MLP neurons of a small language model. Each row is named by its layer, matrix (down: output weights) and neuron, and shows model dimensions 0-127. Each number is 128 + 32 x the weight over its row's rms, rounded and kept within 0 to 255. Numbers have three digits each. A neuron's up and down rows have the sign that makes its largest values positive.
A block is one neuron, or neurons of one layer that tend to fire together. After each block is what it responds to, as a language model described it from the Wikipedia text at the highest values.

L5.down526:089102169151079111156153116195132131166143124090120114155089122129084115087149108095120104167137119122110139121140085115165130116101152100088190126114117095142126138111181137109098135142118071084142099122138139135207155167147166094069131165151125202132142120075145183157106133134140147162132159155112159076155136128084119144073100115079152144116126110089149145083143114171105174079150
Responds to: Possession verbs and with. Forms of have (has, had, have, having) and linking with directly after a subject or clause, mainly in descriptive encyclopedia prose, e.g. "structure with", "building has", "it had".

L2.down345:166138124138149169148184088172100150085141138162093107157109159007101105048085175112117113174071135156139148146148149092136184148174146068104135128150159106130092094136119146141121132126090111102173170123144101137072166092163200146130138170134184159103163071121091118093156049132088124104139112114142147086144159083101140094195093144146191152124114088151122089103131082115096098128125
L2.down1028:141094082098164141090123155132161138098116166127140067142124143119080213082116109100133081110135146087138087170150129057148119132095112094150132148111077125116139126136100136102143164107119142151117124097092134133154110129098122150067093136108113172147099132098134049120092033047087141152091148168162168161110165111040204091146119063136093101097113071117116077182150138094149126137125
L2.down1153:113164119196076124103143147039153133113176066076093165178149103115124182113147153133135125100172190123116129105143166140155143183144148101136132098156106214163171133070120142085080141175020160187175129099138131150136078173095091146153118127129173178102102138121123114097112116129175097160125187120155098138139114115145144144118121166134190136078196153142132135090098105080171144192125
L2.down1200:204204150132134166091138109170197165089044125175155086117136124127150115119136142175109098098154207094108144129071095104043110121114110121099143121142167140180120121133108169161078078050117148137167151088128100138095095089141137098095152089097175156119158123104108088109060104136120090179134107100133096114157129082080163165108101162111110131070090122147175169104174131078113081130164
Responds to: Clause and heading boundaries. Tokens that close a complete clause or section title: semicolons, closing == heading marks, comma-following and/but/while, and colons.

L5.down245:128145086133101135140051117135180123160072148125145112104169136138148059098153116156120112190152157125084111143164128093101120134125162187109122077064051075118113089118139137127162118044123123154168070131114107134169173126089141192132129139157091100114119151105140103166195096069075117103127083147105135167107115126150117150131126130155144162158153129127148121116126085118127152127124
Responds to: Adverb word endings. Final pieces of adverbs and modal words, mostly -ly suffixes and the rest of never, always, either, plus not and be after auxiliaries (rarely, quickly, never).

L4.down131:113111065162101099084168091127159087080155115117140143155112111081093177115139123087112204048122131136123110139128073101103101164100183074166128160095135157140092154059113103089137098110094080086109177132123143150123135089172106129117085214125122109146132174130076094165100117119157107117100139120159066148123163158060150136141133106164165138082134124185131130170104084142150099114149
L4.down366:123138172158133183129143140133081150154211128148102115078112130078073069144111156151125014181086188180165133126131110130128083082126173148129133094152122137091143160145074127069145172114085128112168165181114123096148106138107099102099163109150128140157125125094094194130126094131140107131150122182089077138175152163133160121199102112073114143115117179129137187128101118102087206147113
L4.down780:108188149147103133084098106044154094163173136084104129131116119067138136109119144135117077186142081126224111133111132127084082075092153144095105149167067133188175170118111076108114104165113065117175155123107162189129125122185174164056218138133089132129138115124121128116085077158103077104127087128100145146153134058093169113132087153090143134153085173142108117128170137106157165116143
L4.down787:128125117148065069160107132118121094151122053147207168111135170096096121171086111129100113135114095133107137149102129163105154116151178140107108210118096127160092152142154174058127146112082194157090135135158145176060109112157135107179163169121135140105111067119110095068166122098106144068052066102102182110104172121184118117166125145134147110150057066178133133093115185148176181169157
L4.down800:114130154133098077117127084106135085140189136157190139107128128099095144097126157145137135105089135104107167136198082141115075167147119167175122162115126107159134118085118057114130130140128136073164150150170197126154106137161196093122116171125079100096106107187094167164132093115088133101121085110182183114093140166120112121113086135108121191074150106098208116113083070141109127040160
L4.down902:151127083129150127122159114085134105117133122117161142134134186110053140143110165117077146175146075144077122105150145175126105140076105105057107141071178161109149112127142155163108145099213105221154142142108121075140063132055124139174128138157149192051107102076108102090138105113168067171103159110104109123076124153129122124145123123131109058130121144124080150202083183171141061121133
L4.down955:184120122135176135146116114104113111148146156125086159182157174133153201123111146109163142208082209152109112107120156112145140166167192098132058153155099083135156155147216141142081124083104108156138103080129159136154142145091195097126102130145112106141140205162116133117194135177127142103064120163142199130133104149103146178150098123078117148135108155101161127080110110170168110157181
L4.down1155:103093106125063184119127097122121133139136150128186156157104145123114092109132156108187120107112169110101138093194101156117118103176115159190092133140160116141154132144169143162147102105132095147138112170102117117158157110104197082103123113157129088097088093212100137177166159149149152169123100147133148160077117166129111109114163079127110142160169140155100114094150077096092100179183
L4.down1194:140136106144129142137181212060129134155175107179095099152166148116127132177122201187104043087121192109116139158110123133137089071142056156100176117160183156166135124096107147120116138116177125117130193173148163103087071108158131125109145160098121118090126120093157161164102110100132121166119105086087099100154144124123123118105113112147190155190130159099167119172121126137127112172131
L4.down1202:093144115122100184108083120223088109171140131133135133136153080136084095122137091157163143116128189156124128077162107099109148143154107184191171070114108114126102124146146145152169128122141126110192100120132175119170126139141130122139134139150101067108195133113146072059144168091098115100099201108146130139136144095142098147143164158138116120158147134080126128114181126096143120112132
L4.down1235:099155110126074099117136142139096175140125085108147150121112108083119057075103132185176159142124104132142108110134098120132109116101131132137130160103119107119135156135144159161131159184145077135131156137191130089149124104109099102091052160116154179150157098143043186080141139107119093145116132164132082055135157048139113130150081120099133122064154162129102125110153141124155083164131
L4.down1264:160136114089140177099108083107058103161158107119101194076055124130142104040188171126115079087172133167200090130116157131100149187158093188069193081103149166134071145113169132081120157207153090121136133111118095119149141119156093163110152086142128106108137127173160130124121130090112087048100134095103044121124117126196129118169110151132094128090093121134120147148158115117195136125147
L4.down1433:156118135110118136137126115138182099142096185111157113118111145141110071171135167126123094159104114102179157158193146120119170129155165084102137138112161187215090130104095161149139138101101120138185168116211152162069126143084111139130129121170151123165148082153134114160101102203177116083110134130106181073114123150077122126134052110141185134154045143076127126119115085110094140130101
L4.down1494:142125148135150125129151140072120206110092166131091071174120186099130080150100172109092098149123227165170144084095121149121132154125124056143057177123160113179138157136057101115086138140167109105111113181182127123042144113121099137158111201131125149136233065133142117165105077109158068153142065072113083151153234157057112104170086115118138188097136109130069098129114183148021117172110
L4.down1499:172157141122157137188091168174134098105122190125178079084152144125187141107135217114137156095129158104092124076131114151123135132117062090125090081091122102157191138143141124115141115141130151123166142115102137107181115107123122113123054144120131162104169098087146106097124171127148156183125144127144087135147136147118160140096127086137134090170112143164170120128094112152117081197097
L4.down1501:201089169125091145121137131144105143166126175117139107160055131088169143143152192114141158161141140092195127149101141159128194115163155137187078120157148140145137069110157105139135136135141116138117105158164099110207120139143136107124160130137181118099117169094109068142124139163141071131074145081125129113167147128046133125143105136142146129116115077127160101147114094137084099051130
Responds to: "With" linking phrases. The preposition "with", often after a comma, adding an accompanying clause or attribute: "ill with", "merged with", ", with the latter".

L4.down13:124143119138154086142143156104139110152149183108102157141149133106138159124054109160131124157124082116195136122182138169132139116140105156105144149107119108155096121110164108115060116118075112150119123150104168171142094098080078175082117191097078144182117078134091151113128069122182110088160146135132079141093157144077135138092133076153076125195152092114085175158058130063153141080156
L4.down65:216130150170135089130123098171105169077163167142158133108171139118086156090055110144133136132120133157145118179106076123134076156131180096140149162119115162126136135092097149140058122102142105115160147098103121141159113110103204119094111167110120114124153138161159173170045104115151122212121078140158127109145148084080122105115157097111113150081093121156149124149132114075121151071115
L4.down137:169157132118140102092142090136209113110085107132134144150084166169151074098129140143133137174092121100093080190153108149109096112140161140097095109083127157154115133139107132135136138157129182122179161109125115117157153135134194072180193119135152099161099119097172107105146063140084183077088162109114152098148143125102148143139109138137137206099112165139166144080141079101107148123081
L4.down169:111136166108173109167131065142138175097176135157114176168090164084115151090167093126095113086204122140099152172126142170180151139103143204164155120099131112119097119138116122134171099160166146120196115129123130125132077091176168195186081128039101168158156152089132097134137135159127171100108061159194140115178120122160136112143142126186137174132131126054172166124172082107156145138134
L4.down199:152054152159129151112059114200150126167086109090080182094174101100126146115126084103082138095099132141141092108107106125138162134185113104081109120111185121170075141137095167070123064143121114120122095157150081144138180144109187138118164160155156074156143146157133179098053165129123123113099112093129163145158134129157152115162127104072112122108088140149089122137157099075115154183131
L4.down336:068136152152086146087115126174080157140113134118065092164154124129103064104093154158127145114127156128107145190093178092109145066193145121122116146078135084144137094085187168156095117156137062144111072125156185165152139130160083117106145100146134123152140153131127138080150129157120132087104163101119170122038131134135150077045169096142124141151172106162126128129111124096129100124172
L4.down374:125061111158150150098136126121094139089083085137134090125070114143067143133113142107068119196079165183116161127121127041103145102218102197142126062198146123154133146123144123113178203136084075119160108114123083080203127085104109163106086121230098114105149087158155147093115129068149091110122165110144159076140032150116144164173150106173132103112160078123109127109163125077154135162109
L4.down396:176096115173174142142084107164136077135110124124124097165088118145147134149099102106132078132163102159132179128129098080173126146147082123118119091124132175097116088117114139140101095204140082100153159103142181130176147138128168128117131074123120131138112166027051145179133133104152115074038174150121182125140045148091119128123106189125150146116153109127167167131078171104074176081180
L4.down558:153135128162093131111114138131163130142149146146178117153112126123145046148097138086142154143160130112141168153139095202137129141082081134123153209110089103140131107134125173125164149120139070114098098083105145190087160148115093110123181111078145075157090115121143102143130127198105189119115112103142134126158118042192121140120087147147131169160159161137130091134129125112170117106163
L4.down683:095161112075181142117156123094093150180140149170127075159109156120098120214152146165168109116141183187167182111091144165112157125132074099113108137191119161113105125100148119169169093133163178163102113158131099084081108138131108170114174182144137122130120171095100148118165103134187155128133155127099154082130136156144178083080131092123149133186116155059184191126163094106087140116119
L4.down754:130126155132112072088131158091153184063129224110087155161157103121116162138076160185151110073171116113155096113108159120149104161157128146118081115111116116089130158114113153135107157141133121144105148163130126122143147089119123098182095098079096125141166156138111126143126140114099102115137090096110103104092204135064119094167097109137167123193212166136148145135138111142119135108164
L4.down843:196097169163161136099082110167122151128148128120108114115165151157092120098173142098155061132058144104124121090152142123113087153122170084135052123109156082149112148160132099084160135092111110131128178142173150134122143109103140136180172139139142132128096153204076111098112093177122132129100117073175132114086078192141086161142131083142127108155137137106141121153065159121134133109156
L4.down944:198193114106127173184112139139167135158138138071170137175082172115079160090122134088182161139111112115131152186128118150106101129149149140172059068101165118121168143139160140107101158133147061134107176166171167148125094109077173184125172181138096106146107120125154126094078133214134159121148169143153135157084114092140135092123144102096150109156124140104096133099171095073172176154143
L4.down1178:146126151101147132152124095114168178143116107078161151115124101164190159130125087089096097157140144162088049137168097134143124152184148201178100089131129182116129117176142113100083122137087183127191131097178111127155176061104137144139151150140086098078159098121147057126115097141168110176086118088075143197115132055074139112070146129148145136113114146137128147143173168170122166107138
L4.down1418:128123111111133134119071162090204182149132186166128171121124095104153164122092146101189087131153152087141188128156107136107083158137176134151139066156120124142172108114163125103081158138122129155135158113097131092126139102104229126123140145095097143171100061143150103069151100079157173117130191141134155101100088081115167126104099115153084134106122089146144129137107161162090122137154
L4.down1484:138116131142163109120057200220110165068181096137166074113089140216149128142049154157149090151147094146122147124171103109133122178131138107142093141149108165188081156112138127128157082151116127102189161184156111119090102153114068169125109084080082132119116184080146152142170049098095138114156128177168107054125069132123119092119081193165218107158151096145112131107155075078095097131104
Responds to: Word-completing suffixes. Final word-piece completing a split word, mostly adverb suffixes -ly/-ally/-ively (slight-ly, offic-ially), also other endings (invol-ved, Litt-le, wh-om).

L2.down228:085163168114161122154113105154120088127136197176102114119144153124126151086097073152131092075086076159160063093083089052122131167154136130167157146097174127170122146163063127057138086153136154101150112167105142171125106147117110163176125132153127122146140155147165136140091046177154155124141160143124148108154133094134142146183180117160184129108070164112075135169182132098164166132102
L2.down855:172164098118153202097097096187176182141099132109081175123059168136164125091039155139138133199148158143092079149099139110171130125078161120142124123111098148150130146145170141126110107108103130127135183186109101145138131109116197169129111106124080116164122134138135119129152135122168110088117118120124113114118099127137169110179107132138152130169153172106161134128171150157150144124133
L2.down928:122164094208093137114110045136077136100126151089181179170170138090133112157104124152148159160094105141146131136091146146131160113131112089186138161177141113133069111110145144141121117129144121147100143171153092156129132140130164071158110149118120123203088120204159041075102091103155159152097141090138146141053128088192198099136125124143116116155203110123154063126166123181120166100170
L2.down940:144181150106100097135135141159119137139156127120162218079080091095129120127142084140110118147120154220102112125093171145090156107149078151139113144084115117207105069062134128181170096156074153062120129170099119146127097131025128141116110138080132128121109159068130176141111117111144134164140153141086128138086075125107119151131087135130114150099067121076165094098067123159144153151158
Responds to: Adverb word-completion pieces. Final word pieces that finish adverbs and discourse words, chiefly specif-ically, h-owever and norm-ally, often just before a comma; other word endings also fire.